config = dict(
    num_hidden_layers=12,
    hidden_act='swiglu',
    norm='rmsnorm',
    positions='rope',
    qk_norm=True,
    attn_scale=0.125,
    init_std_o=0.00382,
    optimizer='muon_variant',
    lr_mult_qkv=0.4,
)
MLP neurons of a small language model. Each row is named by its layer, matrix (gate and up: input weights; down: output weights) and neuron, and shows model dimensions 0-255. Each number is 128 + 24 x the weight over its row's rms, rounded and kept within 0 to 255. Numbers have three digits each. A neuron's up and down rows have the sign that makes its largest values positive.
Before each neuron's rows, "fires on" lists the tokens most often at its 100 highest values on Wikipedia text that the model never trained on; "fires before" lists the tokens most often just after its 100 highest values on Wikipedia text that the model never trained on.

fires on: "\n", " =", "),", " (", ",", " |"
fires before: "\n", "born", " ", "1"
L5.gate533:112139135141142131147098152171105129130072093143090116155130097139119148145111137076121160096144115165115133126110086152135122109102099157132178170109108122117126139105153123099118124107114151118151151132133123122132101110140134143127116155103115131132102138130120104083129132146124117145113119100167124128088130119079127134140129084106160103150130126135125145150104127153134140070126164143163075126161133163136149111104096116158091132035135119075131107123129125137109077145103067105148127147138113124097089119127121106136102176096150137127144134135155084139119133125136115138093128100175114133123119153127143105148113167129070098097154135121106133092172120120100146161096106147150121137108192073121129093105125111122088125158129134154135136151108103095113133180113157
L5.up533:092156141157113144120112139154193119117144098106122139142113118137150140135115130144102107147156119124127104143101124157166101150186103144129159144117098119081116120174162210111153152107086120146122142111120121118115131131154153122139127161123122163132106146097084149125140158137095091116143123123157131175102126117087129125122162093095106135152140164159137125100126174178134159084136157145158112164118125123120172131131142110150115121081144140118121138109158101130105086135073109099106128123165098124077081124134148100106129172103111131129121127151111101145092136110124105139114133107157139132156119120082118144106123114150122132101127124113121128098142133114086112156127108096132166091143189117149109095124138100138144133140132158136146109152112125150134143173114128
L5.down533:134118164151130197136115099143159102170103097082146153156081127120190128174131126161133136155166114122128136120102147168146131109149104119105160129086086131112114165138137162118127087123135124151143106139147122139143119122109147129173136111121141124113133161133149125174113124121150116111132137077115115147132142171121120090119127123090121121144125138140138124145127160158138124056128101096150131149149098158109120166149132126151103146109122140083126133168147117137139099123105131073133158129106123128095120103105091145126110119126133118160128088107160093055130142090163121103144131153147133148105089132109120107138115107161108133098168123123128109097150182127115134146101108137126107108167143142142148157149122126138143190104114113160149155127129133149106133127101142

fires on: ".", "\n", ","
fires before: "\n", "==", " In", " She", " He", "On"
L5.gate493:055124154099170154139130127148086157155155100125085122159112125137125106141136177127125122113128102136099098168115134162078117147111120137137153164108108118119164142112101164145158145141131129146111161118109125123160152119093116150096113119165097132111099115147112160116110082106092186112164142142113133154175157101129124137158152099171103146157126101116126140140132165140105146080116111119117153146078109119070081113060142111101116122103126130112127107161145100119105144123145130126164112155134116130118133125143126122097129099122131109139121099122114130131154105117139143106087074177091138106119085115127117133132087085132145136126152132145125120118084086132102150110146117141117141109093112127133200122096126097147165135109167104132154155134113104134146171100098114
L5.up493:119137099128129147104116130117071123111130132123093105142129141094154144157086155143070127130139114108151136167108089138140102137131150181084137144150076142143193119101137167174157140155119138126121174151105126108134134137131144106140151110141117138135123113143171165125144163117156115100131140141167139124161169126122128128138154108166116167145119110084126119140126129115098106099144117123117141145124146128108097147077126112094156089125095103129106177144096082171090143171115097127115076156151152135133107155101110109116125102147142116162096138112138118132114107114117110144094069122084179142141138130121121110139108124133090146124146143157148111099113131116114126090172107153136126097129124121147135114108130113125171102085187107121117145152134146070127106106114145
L5.down493:138109112107138159170136152124126136154123108111133160130127133067133114141121166141166168120130106180108128135143110128153121100099131124095154146138136123110144074138134113143110151160123146126128150122093146133166111103111119158081078131135164111166137135121136106122114141076122153138141113032138137179095160136104125102142131116151116128149145139122119117111143132109152137115085133071086137145092128122172150117136160115102145136103131127126143113153111116128095092061142155123113132142112144106153140120125144155142073170134138095141156116100104112107144112126164124104167136140138132106117131149109127112104103099103125131153123130124129110132114128156113154128095204091127097143142135117131163107111125140151169127120134128109126109128133077119152106125104134

fires on: ".", ")", ").", ";", " for", "\"."
fires before: "\n", " Label", " |", " The"
L7.gate408:127096112135089126139183095140107137115167165124133165125118152155112129141107112112142054106105113116127123123137109104126117117073119110108111201104094171165149105176071121110181094084133124138167157122119125107103135088116152111144156132145113129178118154172117147098087168165164104146125174168075086109116122137099129105081155099118147150145116178164124126089146152149179111135158125166129140107122101132145108131113126096127138117139112094102107128160100151107118144145118109141114121093129110129119138181143133150112118139175113143124156091125136136125167144143120080151115132107109166131134159115126112131135133152143100182131170122085123145090156110107132148125107079145093132132115131101167158121107124133125141161110134081130134150141135105098152153104140139
L7.up408:162168128133125097115129088109124091152123111145140199138154118101170142135165125080136115164147108121126114105105082143149173126099125146109115133130157157131138162137105099156112136091152144140147162155120129130101152155119132127108121148116144094163118127118151158132139104054142140164108133113124140131117156096072104139130168124161137134104153134091126117132153139195125100125163109108154125152082127121140135116131071093120122165176126098174145117096167176156087129133088136103151155145151132142125134141129073176155134108141099089124151099099128151135139118104128112142094122140099130151141159120100116142140123139141148137162109094133125114144135111147122129143110177167119145156089106125079117121172106118134140161087171163114094124101150119142151130139145132
L7.down408:093151141143141114136135105135096097161128125150130152114159147102143117128134132127131120098134123162139123184187116119105145100097152096081085135092155127112129129124108104137162112120112091126145129114155107109105099106111095116101132132113158098150117110123099127158131105112140100126179123125114113108116144159070093140134111121154139113071164134104114097104140126118120133146137143125123080117156085121149139150120112150097109122155101138124122133127118147145106116145136117101146140144135105144107155135131135129165140131146098144110104152116127119119068125137095063129141136121149142116129113063139136201178131118176103136134122105117144151133094215119097095096130115134121178123098120109155128128125122138099139111133168135146118130120151124140156144196135152

fires on: "."
fires before: "\n", " The", " He", " It", " She"
L9.gate968:136105087129138127126112115131154146119147105133091191141153140099130113175114170108132139100137102123123089153146135174086101108101108102112101125108111140103109129167147131134133087138079161175108148148100124118113135103107121156088117086155140142164129109153145156140152121110147145165147119089130148125142109103107168118159119152151124118135130127117127152149146157144108124109087121117136149165153158126177112163068141116106150118132084130145078106175115109126121075133112098144086150143164124103091136184145166120173148131134102108151111117137115138115143134129162126185067129122138123114149144142169094157145113165119146163151102155118095184121107180080064124111107115137125158132166149117120105123133149102123137123092143166125138140115121104162146145156081118
L9.up968:139102146084112098129135123086126156145121072115101182142155133101140122147149099132125119109124131140122137127137121130115133106100097122153118163112078139156155132174086103113123125147098123123111130127103165126136149057085130113126137096165134142126162110156148177108130101056144144127185114111111159129141089115160110129132149139146099163155135137142105167126110149150136125144125136116128103133125149150116136115095114121136107136102116146188102117138051126178123147143161143150107122131129093133109079129141124136206174164160083107141120111161108146102143141130154110166091140121141135114137134121158085112117135160104139133151094124120153167105110141104107109125126093112134106145111136165146117104106117107115138104112200140134166141142103107133170085131111103
L9.down968:128136115119141144134134135098149110148123116124111138102140084069168121142134130118087134131154142144077149106135123099164115124123156084142118126117117158186149138142122119155151140153116118127123118142120148109117101142125089136120132139127141117148147107127097149110102154112110125109121152000116152133108123135099140123168120136130151161152124145120102108128149132096147109132139115079135124137176114142151132139132111130110135131117123136179115120150130097132126088131141132128164142089166161158137150120151142113194138168151110130129125130109129139091112143118120056130078116097149137151156142110120103124103127124144138139131091121163142157142120130192141160163124133143107116129138131127113105120145127124136159127123161125166098169097120135172132169127152153

fires on: " ", "–", " Pre"
fires before: "1", "2", "-", "0"
L9.gate564:113131157107171143152122150142120126114126138125113125122078084087100150088129138073160140138158137093135121114110127147083132137152108141127099121123109111141129113116127151074108095076145112153150134129124184104117141124164117162138150151084134158142143180121158134115114095118127140120101137144158119136146142142117134139145083142118126135073145203108152169157165147124136141089130149150121123130113133107130170114131118085181128122129089127136098109094106121130096115148156123085115137117114148136085130125111167099142098171128159129134167124098136129123171071131125115171142129097037168161142164150128108183124082118148123126153068130103108145111140122140119145138146145136157127155103093100079156098109095146127144101126131145151172121173116121127181108156122095
L9.up564:137128161136092172126133140129108160160099104157091152169125094128106173105147122108133079170174137084106144118135105148110162156146151158132136091149132138138126165119137163070126156128148112135095110123130147110123188126072081111156143158113148145138145145128150129104102116118155108143168120124123175065127147100121146131072116092161143146103134145151145125112122112109117119111126130119133168168104139135120142100143131091126104128100151154080096144120123136146113126126128154147143156114139124125127146174133100120087142144150078127151127102115132140125145147154099141148128105114101090128126099161088135133179098140104124098098112109136164153157094170147087117171089163128142123140114121099102114138126145132128124099149123135107142083113166090129108123113123095
L9.down564:119143153111146115099159139092120144120138128095131138119144146114167090145159115126160131106106147095118102133160119153107105186118115153106116099121064139135121189119149123069111090115149149166129109103144118098122111137122104117133138116103123125143090127129121063104122153078122078164160087090116097128087149128105158169121111115178136146092156119090088098123103113133170122142126164086124092166175099140130148113113119133095138133118145108141120154138105106083169115101129149127127116116137142124168145122158113135147133149153145123099121151114147132120125097112143133217140080153085104107145102158125143164160145150199148140139119107157131128171126146121111154149122152143124176127120119134130149148118101080155124150134116141125121104110081169108139128124151166

fires on: ".", ":", " Division"
fires before: " ", "\n", " |", " The", " One", " In"
L5.gate170:122107134140105100161154139167115135132123157126117119134099115142137083125125141120177087118142101104128130086105166187128083099115122126145142135118103139083158127154076092093135112156101148136129151100131130096107130149111129139124101132131118156106156141137131143123152135114155130077143148113126083131188097123114138121145127153131121137150149129141114130065118096183126129138095138108092154106166125151109060145113143145114169118095149121111097113106159162147163113163124091159141149123121159149135083156116116134164116102152127103126130124172116134119146113153131151134111121165162123118105091131152169106130127153146115171112147105124067101108145159163104146120129141129132139088097127104162167089071149071143128128098167142110152118105108199144148113095163132
L5.up170:145136102143112144119127099114120135103098092111117170084133133121136141034112141106105092100113120108127128154112117128115131163117146155165126125152127140178136131133084130106134124115111116122104133102091123159120140098129131151131200133108133102143098140119083161142173162091184154146131129107150148119137124165105112116148131120090081147132173127129085100145138121071132170117141127127098104096128082110136135122139110119131091121097164144168087124172115164162111119175136150148121152099122138111164075123115104103144133129101123148148132123123122132082148134108143122143136116107149152163140109106103116112125165144116143129097118108091131130129109130090129132139113115129137127165113110182113092096127111128115134139105132166135088152131095125137115127117088156
L5.down170:117136112100124176141131149139146131109140137163121116117165139109149135114150059082142119102206125134096154120118099124141163159113118153087144146106100129159159163098097120125105135145120199083116131137087082165119138139146121143127160103070138106138124100139092162129165083084155144128149180143128132077123142111122107121140178111119097171083133143138143112135173106114097141159107090083126129160126117168146117129080099176135123160163136139152148160150139115111122101134122118170143097106133077081119099077121166145151126128107123146126149163132168141154159194093163105117104108079115156126156153170153123151154094114120104132120129100115151100130127137112131134124133113128110096133124147094149115140123155133145144149082137169160099149155138092144122147096110123

fires on: "0", "2", " rem", " dis"
fires before: "0", "1", "2", "miss", "3"
L4.gate781:149101140114106141160140095127135118083091138138062159110132116107164136182153123130102124120097108177130093074122128135137119114073133134119105144180124152153117079086116134101128159135146070155138102098092192116116128172090109128156129162116143161100133088109118114138105148100166137115128131141102106139134131125156118103141134097140124123160116115125134122123099098117144090155128134155163133129124190091107126100133124100129173139135165111112097130147117123127170104164137113116130128151151112121167175142115089146092091109064132140157102124132084120140113127108131100150146118115076106132101135094138129152122064121138126085148112149117128153145135117159187157153113115143146116109159153117129187104107125142100123143109178154137120150128132106131073143147092141
L4.up781:139156108071100148101129128148126119141124180152118099136120139146139152136151113143131126103144103133144117069126143138119108104098176112149148144124144122141122143142130112109109167103137116101138185096085158109136167140144162118126146141104116133140154076150093151131134121072105092117141154113118107113089127146095160109150155097169146118129087100133149140120154133170154110126139168155139118140095136141125101113105119135117169132102178161113097137073093138123153163111092159121134088134125153127152133158117160171107110112149122087134123146125127103109145142128107123142089108156137145111116135156067152139138137131156134094125066126131114112165151165121147117133094133175143110144106163192105131129103096133120129115116112145068174105115140120097087131150147112
L4.down781:141127132132122127134110158119141126120117181137143144096126165059140131190148121132103158161157128128116127083086117140150103141164152102134154083157134161091134141096119126177087154114131120120128150055137114107137145168156138164125141117161131135146140124097104153152165171136106120111171139148121166136119124106110104123134132138099150126163093137143140137132143093168105159095130163145112103176142098110154130084122163130101155149146095127122132100162116128141125110112149163150139164146092154139149151155120160167125116116125144113102124123107127123119173136147099124139153153124116111148113122117120134146110133136127105067119100159106130119113123138114133121143116136127132171119124153149091096179143106129113092147094110161131094134096130089142144135140124128

fires on: "2", "N", "1", " ", "D"
fires before: "0", "9", "1"
L9.gate264:146137122151135121146118142089123154151145105144084123150132125136129134149134120126169122124081160155148119094160156123087102166118126115143076147165140156161185128131113146091151129109127144144189109130151117132137143153115117132158113155087109118145138118140137099141143120124104150159151128146161134163093093140111141115162142131105136068196145099144152103114148149089133126147141141116113104124125124099106146152133131106123093165115121095144081126117083107167125135154129136137088129136107121156162101136138049164122096124102093092117171129122107131141153128168163115172107140110105159135125156128144114164122145102148156123079165117138094115101112085097126104112092130179097094167142171108143133139119161131150154125139081121110138091138153137087134121114127119
L9.up264:132136161162105174139123111157137171149103155140138088121157109127108117141158145152113117126147125103170134144151114123160145129087136123117073127124143149174125110129093119083150152063164158143154175119163098067115125145090086097131149133103154158094129137119107128108119148083116167131119160080146108117163110125134162092101149090133147144114117108131143135086160126069125110153153149159120155125090093132106120132140137113141096173134182144056118129102134123155143116166166131126121143088120048163139094159116114121146123112182134127130168139140136102117174122105127133136109138161087141127146146152087128150169126091119160099124128155155112122147120146113124119134118161151132114141089145121175110150116123123165135124138096113135108117114112128136109155106117115
L9.down264:195087121125116150119122138130109153149118137102112086120086099145105146123130123128093096144112113158153149119121125143162109152127111100109089101148117125156132115130172131116108144096118149090089137121171196131119132141118108133159126162114137152134099151089113116178132150100115166122151133079133156086150119117128148123097158141142168111135126157139147181136127129098128131139109204129169128141177121100141096146125134111123131096112113111157116147137127151123123094174130110147104129151143120157122117116135094111115169159102088131143161162106144177121139108123106096093106135079139138118147105161099123123144130139070110105125160108136097180099112170105091108148133150126122130097081137113135127076144152110139073157137096103119084087127135150129117169110137091

fires on: "0", "1", "2", "ing"
fires before: "0", "1", "2", "9"
L5.gate96:145065097120106148140108141145115103122127128140162144136097132094161117126130119154158115173089168104154141105156125119134130159125143173136110149130125138148154116134136133116110152153152118090129126153129173138153101120069155170163144112137136124124158129107107128177121127150104083127171138086140086114112153123120131114102097088119121131125154103082178110136144142127132116118114105127100132154132136118121129148109156121137133071109154154107105126111135126143152187114121106123134176136151075151134175152090104133125111126117155134157117093139118152145105148143114120118132135076165142111126116136153098136100118099136122136137121116137154144147144106105142125110151145133082104166154150133157143103154120121181089085128137125117121126098111176100153094076145117
L5.up96:104165123123128201119096162180172109122124134133136121101140110093123132157118113173111150094108127135131117136120130129106124105137152106111100155116130154173115147130150115117096151088099153121138112162137152193175140121130142155154142102126132135182082128125116111145109106075154131149132141135061089165112126113154137104111110119135104114117115148130159118126099093147104095085153175141097112132110110131132138131141138113107144153106147141113127130127124045109064113154112134125114138113159113191122102121128135119108167159145162112143154124156153156116110139144130118158139129129059126103094162091104062119156148130135109095114104181142140144158142128127150133131164170066145135106107159108158130109125126176123108114124141130119086128118082108124128114128094112
L5.down96:151150147124094091132167171118130122118119103156153063123133103163110132113093143176107121137076093131117123130102128102124179162125109142148125143136157150112105093168121142109095131151162159132140141112143160190148106135149134118142140129142124158121152134104168122121144143134135145088166131157125121095169136152122102071118149133157147124199109130086125148117124140166152116132131141132119103150122129136108133137167110099090138130152150160125151162166118096137112137184109099115139151106161089127141119097180138085087138106108139132119116142148087088151138123100089109117115113115106098128147133095077114127132121127133156119113121147108112126099098112082107126114143110086104104114148115150146133118157122147144110082143124138114092116145142086151136138104142092

fires on: "\"", ")", ".", "th", ")\""
fires before: " |", " (", "\n", " –"
L9.gate1056:152126100128140160116134153107120166136126152137119151116137137095146138100131128124135131174133178175170116111161109080117114113162120139160154102151100124153109083136136125143119119164102131128111137116154143145158136137118168104124102122138111113159155127109103105140098148130128108095050158114110169123144137093119123133154081125093127104121159141120149092146127141131109136143112082161168109146100145115107104112137142123125102197103149124152161162159137174167127153093109096113128159164143117104136106136108161105153166079102099172133148097071120121133149136133094113142145132139117102135130131124103111105150097136130111122166116129118162139112134125139144085133101048133154131105094116113159124151078167173117131063152155125145143130072135128081139134135075122
L9.up1056:124108149103101176092160119114142153153101097178145152116148148134118132135088136142141159106132150137128163133153094128077152146134109130138134122149115128157108130110132112107128133075113145119132126137098131129128174142146118096127158149127130095150140124131170111127107162098091146147107121099153150122107131106134111161165100125138087149083126089138130125114137147136132167156117122136147128139120094146118171155070132111128107144150137137129116159147138177116095149102110125150141110155132122132138144097138090147116108068108101138140160102100178101120191138118104119146140132190096113120132165095117133158115084109103103153094069122168182095118157153096107111080133142125176116181136101146113107092132093134136107105150129134119122151173159106105140147162132098
L9.down1056:087088140112135164127119143133155113134142137157139140107109111140158159136104168118105099159174155137132115164154081158147172141133136138183141146111098152144117124145141139114156158112085082098077128141163078126146128115179106102141089169126111123162159128157111162083140125139107154117115141104190157123104152124123113121114118101126104129105128150133172139152117142152116152147161121135103166111121110139105123088128122146127123146138126143094102134125101129132127155103147134179135157129102153141119084126146110131148192099126134142120145166126174148089109140172093147146133128145089113147137118130106098136135118136129113149134139122123117097139124120111073088150106155112169121103137107142125153153076141134102150125149155135082107113097109179151143178162098119

fires on: ")", "'", "8", "1", "4"
fires before: " |", "\n", "',", "'", ";", ","
L7.gate1111:133123108120142109115078151116101129094140104132108144110110187087087120116111145133121155104129129104117113105125130139138146099111140159115145142116112140072138122129154119100095148150113120127134090136129157115180138147148145144144133103094120113133175201134140095118156126094183115121096128122131080114114120123105117162140153119080159150087143160116076162119112146121137124091178116129155119149169110142107114095135102115078096127161091113122105193154152126159121132126083120131135117157126143135112086162131158143150124096105136123170137136115100116127135133131076102155141140130095078156131118073153137143130168099153138139154131165100117113120134110096135129101137120146133111135151093096125124118083132124175120048123135121204159094162145110119148140168079148
L7.up1111:126139161144066128104169090150147135123107190176096135158133146214104138113100124151103120111117113123113094172141145106082063121142140137102130141123169119178107123145123119140104160102099141121120105125165175107113153155121073085173115144111136114118144135167141112130145124103168108108124105143142123106140165070092121104105136145096135079120103122133106129097106120142102134101114144078124113165120170130119100073114124122143097140119148150160100126093150147100112093155135134126121150136128142132178085100125134117149164114122129147080100112124172144134167150160103127158130079155129151178135173145143135111156120113126099124171161116145110147112151135125128164183113115088147182127094107160176126129121099134117104102124138112153098121107136139149153116150146082
L7.down1111:096132136094128129128173131114172118100160121131102115101168129108101066129173140092085136190160133080157141129128105123141135132117182124129134167170159072093142128123125097173125134105102147116113123150141126114130119151127102072089109135119111121098095124120120138113098115154147119090130131088151150122064153160132102149140092197134125145124127102129094087106089132133123127134129163142130131097099124087141121143141146148096110123151098132146130116149122148121119093168145108172109107142074118132069122112131147129117134106130140114114098134102145149161090106126143133131143095115173083141119109148133130122158125121165150101180148112131124118137119135120131146119132145096097179096141145131147148106171146064074107133145135135174129135119146181070109109191148157

fires on: "0", "2", " "
fires before: "0", "2", "1"
L9.gate459:150126118107129136172156107111122129107141152162102115135164115105151125111142129131122101200134143149139129086104127118117117196138124144152136122173135119147129135113164110117122170109088142114127152096135105103177138097147140129111161126121110123091119141094135132165132135117135120128136128179105148164146142140140108139102141102099119111128102147146133117154131127164109131159132130175132127163131132118119106085094141093154158142140146132131114064138097099171119130141115160103149176162116128087128182128127118151136110120105093120096150126082110167136135132141095120133184136168082156135107118110148153157146133102113150121141119148125126128116089104176140112154109120137149165181124175082090152152088105080128132105107096177168109121099115076130140086138125080
L9.up459:168099091172128125083143143138123148150102137145087125139120055154124149194162129151119125091126133127139138097104145123092117155123126102122146142112148151185121127120111100105185171140159091118142124118106150063132127134108149085112113160105134130108120160159131124126152145110143127132105116061148178093097131178147133134122114128115153097122144139109116128132070151134149128121087091128132130098152119117131112136112117121162128123110130162129104151159168142114101119104137153101092145144131097152134133166164112125129137100148099099114084077159133164143161112130097151125135117202109111146149117113095150127109097151094119166134092118122091114133115143099155126131163161126106134095140151128154153147156153113136126091167127094141117152131143157127119147086148128
L9.down459:148103164082135127163133106146129128159137144182148092125112134152150133069084105158145097193084127155121136135091137152114144128108142107142119143178130102047134108142164100141177147144108083100092126164100134135135153138146129133159127099120130123153098108050134129157103165191119131146129155102071144101101102115099109121157118139124135120183116111089153133116088111126111173144153119103127129115123141126148131146111131118119144110112133145138143114145126117134115117125128128120124138127121105095149154161142122167108151142120149097168129141139137111141144134090111149106110174122138119109119119118147088125116103102112126195142100143113156176147131153136121131105128116150138090131107147125098119140104123081116167152139091071102110186097140159117102141138131097

fires on: "===", " ===", "==", "up", " ==", "===="
fires before: "\n"
L4.gate251:109102157131129146134143102135094134148084102104115134093121123138147117176107135141134145101102131136128130174125085150129177099122085142143125077119111135143114114089103085117121131128174132125116122153070134119114140104104153158158130151139136130124087137110156132120129104105161128167140142116117123154120104100110129140071139094113177121140131121125107127118161154140131154092111162111093123118142153115139113106154157095097113144156120109114142110158109129133159130160110138120130159147119097147166137101080165110137117128136097162084143111131144107146152148146158103150109125134149109109107177148104138134100105148120129114121145158077105124155131110149127129117155148151121136132141173189145157061173157153157112133170138136166134150127083124173135157116136175
L4.up251:141138127184112102088084158150136132154113133146126142125124087159144124173114133129148115120111138139125116139109154126132159136113135077126146120120133111152083132098141128136145136134148112126134146141096132092134129107134132113103135141129113153204136102083135148147103132097174123122153137135131100133155146102094136074146150137115092116143127105148120132124103104134091114147138110163136096078102103154152129127133147149104081122104064142156114171103098131120140125085127121168131121135152132145117116144178106106152060114121123097145116110111141122122122105082142107129068153125149139137168150149092156168110151100152143153153107142086130118182103139115121077136132154175155138155213112145138131174188146128179135142125143124166133161124158157159131158158076159
L4.down251:151180114114127124096159118151124107145132113143129132110135075148111116131137160108090138099164119121151132132097068146144181133165143137122141106109162158163085092111110137115085083121120137116153146132133090134134120132081161145100121151138119183102125141109126110119149113090107137150114109113109133147160168138138150043159147101106101125147098135154153145104142127108110132115130162110129100128155132169161154177146132171099105112088111084110123082150146150165131119113137097122160120129138139127106093123106131123132083150096102139135172106170149111163097078112144098152137131127148114091105163148102147116128164107146084139123145116084156121159084112054150125135141134136131154171141118142127131126133130113118139103126162111161137123115147142126121139122157177

fires on: "9", "8", "0", "6", "5", "1"
fires before: "0", "1", "4", "2", "3", "7"
L9.gate362:110143146157162156147154142080109145149094137149140155141143091151086141075123112167158129081088109110125132105112088118105183137116103140145115119096111134131163094126132166152114116166158120186115081148141146148125131148114119109119122083112122137143122114095070071163109096111102140082131132172169182123128107138119121098128128140110105122121138133118129134107118121124136132141143161089148139106135110120137109132151110110144132103130118163095130171081078149142124138146157139158156120110132122126136163090149104145104132083099107130068122098113137111128136146087113111121136155114113140156108120091133073118084164098135106112117133137144136149137117134134125125091106144118098123142124198147180133156124124121169134122111138125149119114118165152105121146128144148
L9.up362:172165147138118129111152100123116112104067085169176183133121130139165173139149114130119115127081130124134134125127113118114157108103143115133159102111155103154118149161127155099137155083137149143107159137122090128146144116132163131131127113171095139107100176121113136059122091093137107151149105130103164143133145115165154098146118101098124145123122118157120148090135102130151123151129164136107149138151145088125099193152159127132110131129121094168153157137123159126122156135096148139121126157129137171131094125106088162092120152114124170172151150147111136129141104166085136154169117109136103121145095153128131131146119122108119122101120169139117132147115142070120124105150126079142126114092155114114057073193106113117089134138084104143180140099154120154095111116111122
L9.down362:153137152095141110145127116104119135109151123099148107132121139109147135109121162121125125118109106184154121152143122150095151113123122141125089168112154134123111121180117118154115118118131104120134111134139109099160146117146125099144116116151093096089115131124118133133102106123107118156146115170118158108143163123131127085146150122142137126141114109144100138146112133132109124146139124145138136097137065100089084149131157120115096144113186157119113131077124125164147077142103158161147136168118110105109131142122165139141125115124105147102186105106111123154144134138153089125138120075140109108124089150124134128150199130113124117138141122167075153174124139144142099139126130147149112141144185156140117122185141132105120115119116143114098151132133141110101111143087097

fires on: " |", "==", "===", "|---|---|---|---|---|---|", "|---|---|---|---|---|", " ==="
fires before: "\n", " "
L4.gate549:139154114162128108131087120155101113118102130120135138133139108164135154105118089108136140107098118124118126116135142105160112139118131131151127167169135140205136126135142164157103162124098136091110158133149155072171116122153100136126064100114122118127118068104168115099070099128113108151135124123142133095115117129099167108126098133085135128144173096103098112149087132158099154156134127142109136118095139107135130136130135146116110152163115133140095156115167150123123117131084105104131105101150165111126141138141130095132117140157178124112106130132137129120136164124101057132127113132131111110158123126122121203149090109140120159086164163103109150167183122142094137103128107120148134145176097153158101098133158119124104122141144165123086117144075107156128119144128145
L4.up549:110123114128122141102114135151118160141131141151154123125099123153131137155089107131133096152123135175103087152135131127103140154163153147090189122104137155111075153157135147138123164138130130133129112165101147117143135164130103140139113129058116161117140123115141124065054139154144101127148134126142123144098095131151113086110153121092094121118116112123130143111138112189072147149113118123171135130134103095127088137116138136138102104133144131133104127150073087135134116104166142149099185136131161123161121139155139144120119126084148122148102128153116112138150144114117111134108183076126146114152121120150146109121126141101148133165131165158106139149123118098099127129107143113126123149095134126189100155141153114128161094111156119171169130165084144174099101154105144
L4.down549:127145103140119116127111119139160196169141122110114112140143150105113152137129112137118100108145148120129112146117162174138121126205136155161139096138100107129153117108065140121091119122129120112163150099136151147126108143101111164118156130103131118111146080121143146097130084098150139184171136099158139153121132120132125114147139135112108117164151072076109132097075179136100109128152120095126124117119132137109104110083160060148108079101079120122142117143122098084119088120123090179128127103111114154171139121119160133139124121125155140165140189117110156180097130120145146131110153165147151124114156137098152140159134105105132143118106102132107143100112121104109118097113120084142169118120122125126170108130125106132135088100099125137124151158130135185149089167124104

fires on: ")", "\n"
fires before: "\n", " |"
L7.gate1274:080088121120128130140130147103115094145146117128138163074126138144100142115101125156118084160100122101097116122168110095123125154114105143103148163047117159132117115099133119106123102112135124095148165140148078117157099141141126134152131119090114117136114146106135127114145152176106122140171132131126166104118136153114086142094134125099131166107090129124129149110131130152107108102127089148112101146095173115137130162121123131125102152143147088087133124145130126119111083134100127110146118114200123128135064174136136118126155142125183156135147095136106118159110107138098095147133120184094137112134134133099105167096126088119122124154151128143114121110108088139112102193152140139129144135136146106111113123114134141104098150117135139114130156129181129107147153171062119
L7.up1274:151118126139115178126152127160139154142100116185123109115120134138123164151154115140133143106127134147094130117128130110123143063145110110143169145050138126093120150123125126160167146078184158122138156129133142095110114137133126133134115162078116117165149130098166177149126143083120169123142122142148115145142126170109105154137138124139087137108128147111125098130191109146127106153131079141133144132153145085109158108103149136109100157155161111137158165174124119144118083142124154126116092127140148121132106128149110143127133181172123107125148148110148114089108106140116050162113116149153078125127136140123147101093140140084099124107135130150110090107126097138148129124135176097123095145113133096105105156156139120145121127182166151092158164123132102088092120135099176
L7.down1274:089085114110129133101149126080120129092126125141097154141146111137086137138123155157094143141133093127163127062156094127120161104193161143131163118129150149132119139113175122143091139151133112124135090130172090145144136135121140161122130133126133134121094134191135163155118112117100114163141135076175110146141149160170114118103146112099140085129104157133111146138135112161112132146103100128133135093116107153073144129135145157132118154108146125114101118115111157108127127177137119126122121106138132103126142150090124160109131144135152093118155121144190174156157121111124122138141151101131098126127115118114087153136117110215090129132144085169125114116110116121118119127112161109153122098121171108130109146140130146102108169138149056180138132119164094131139133088112162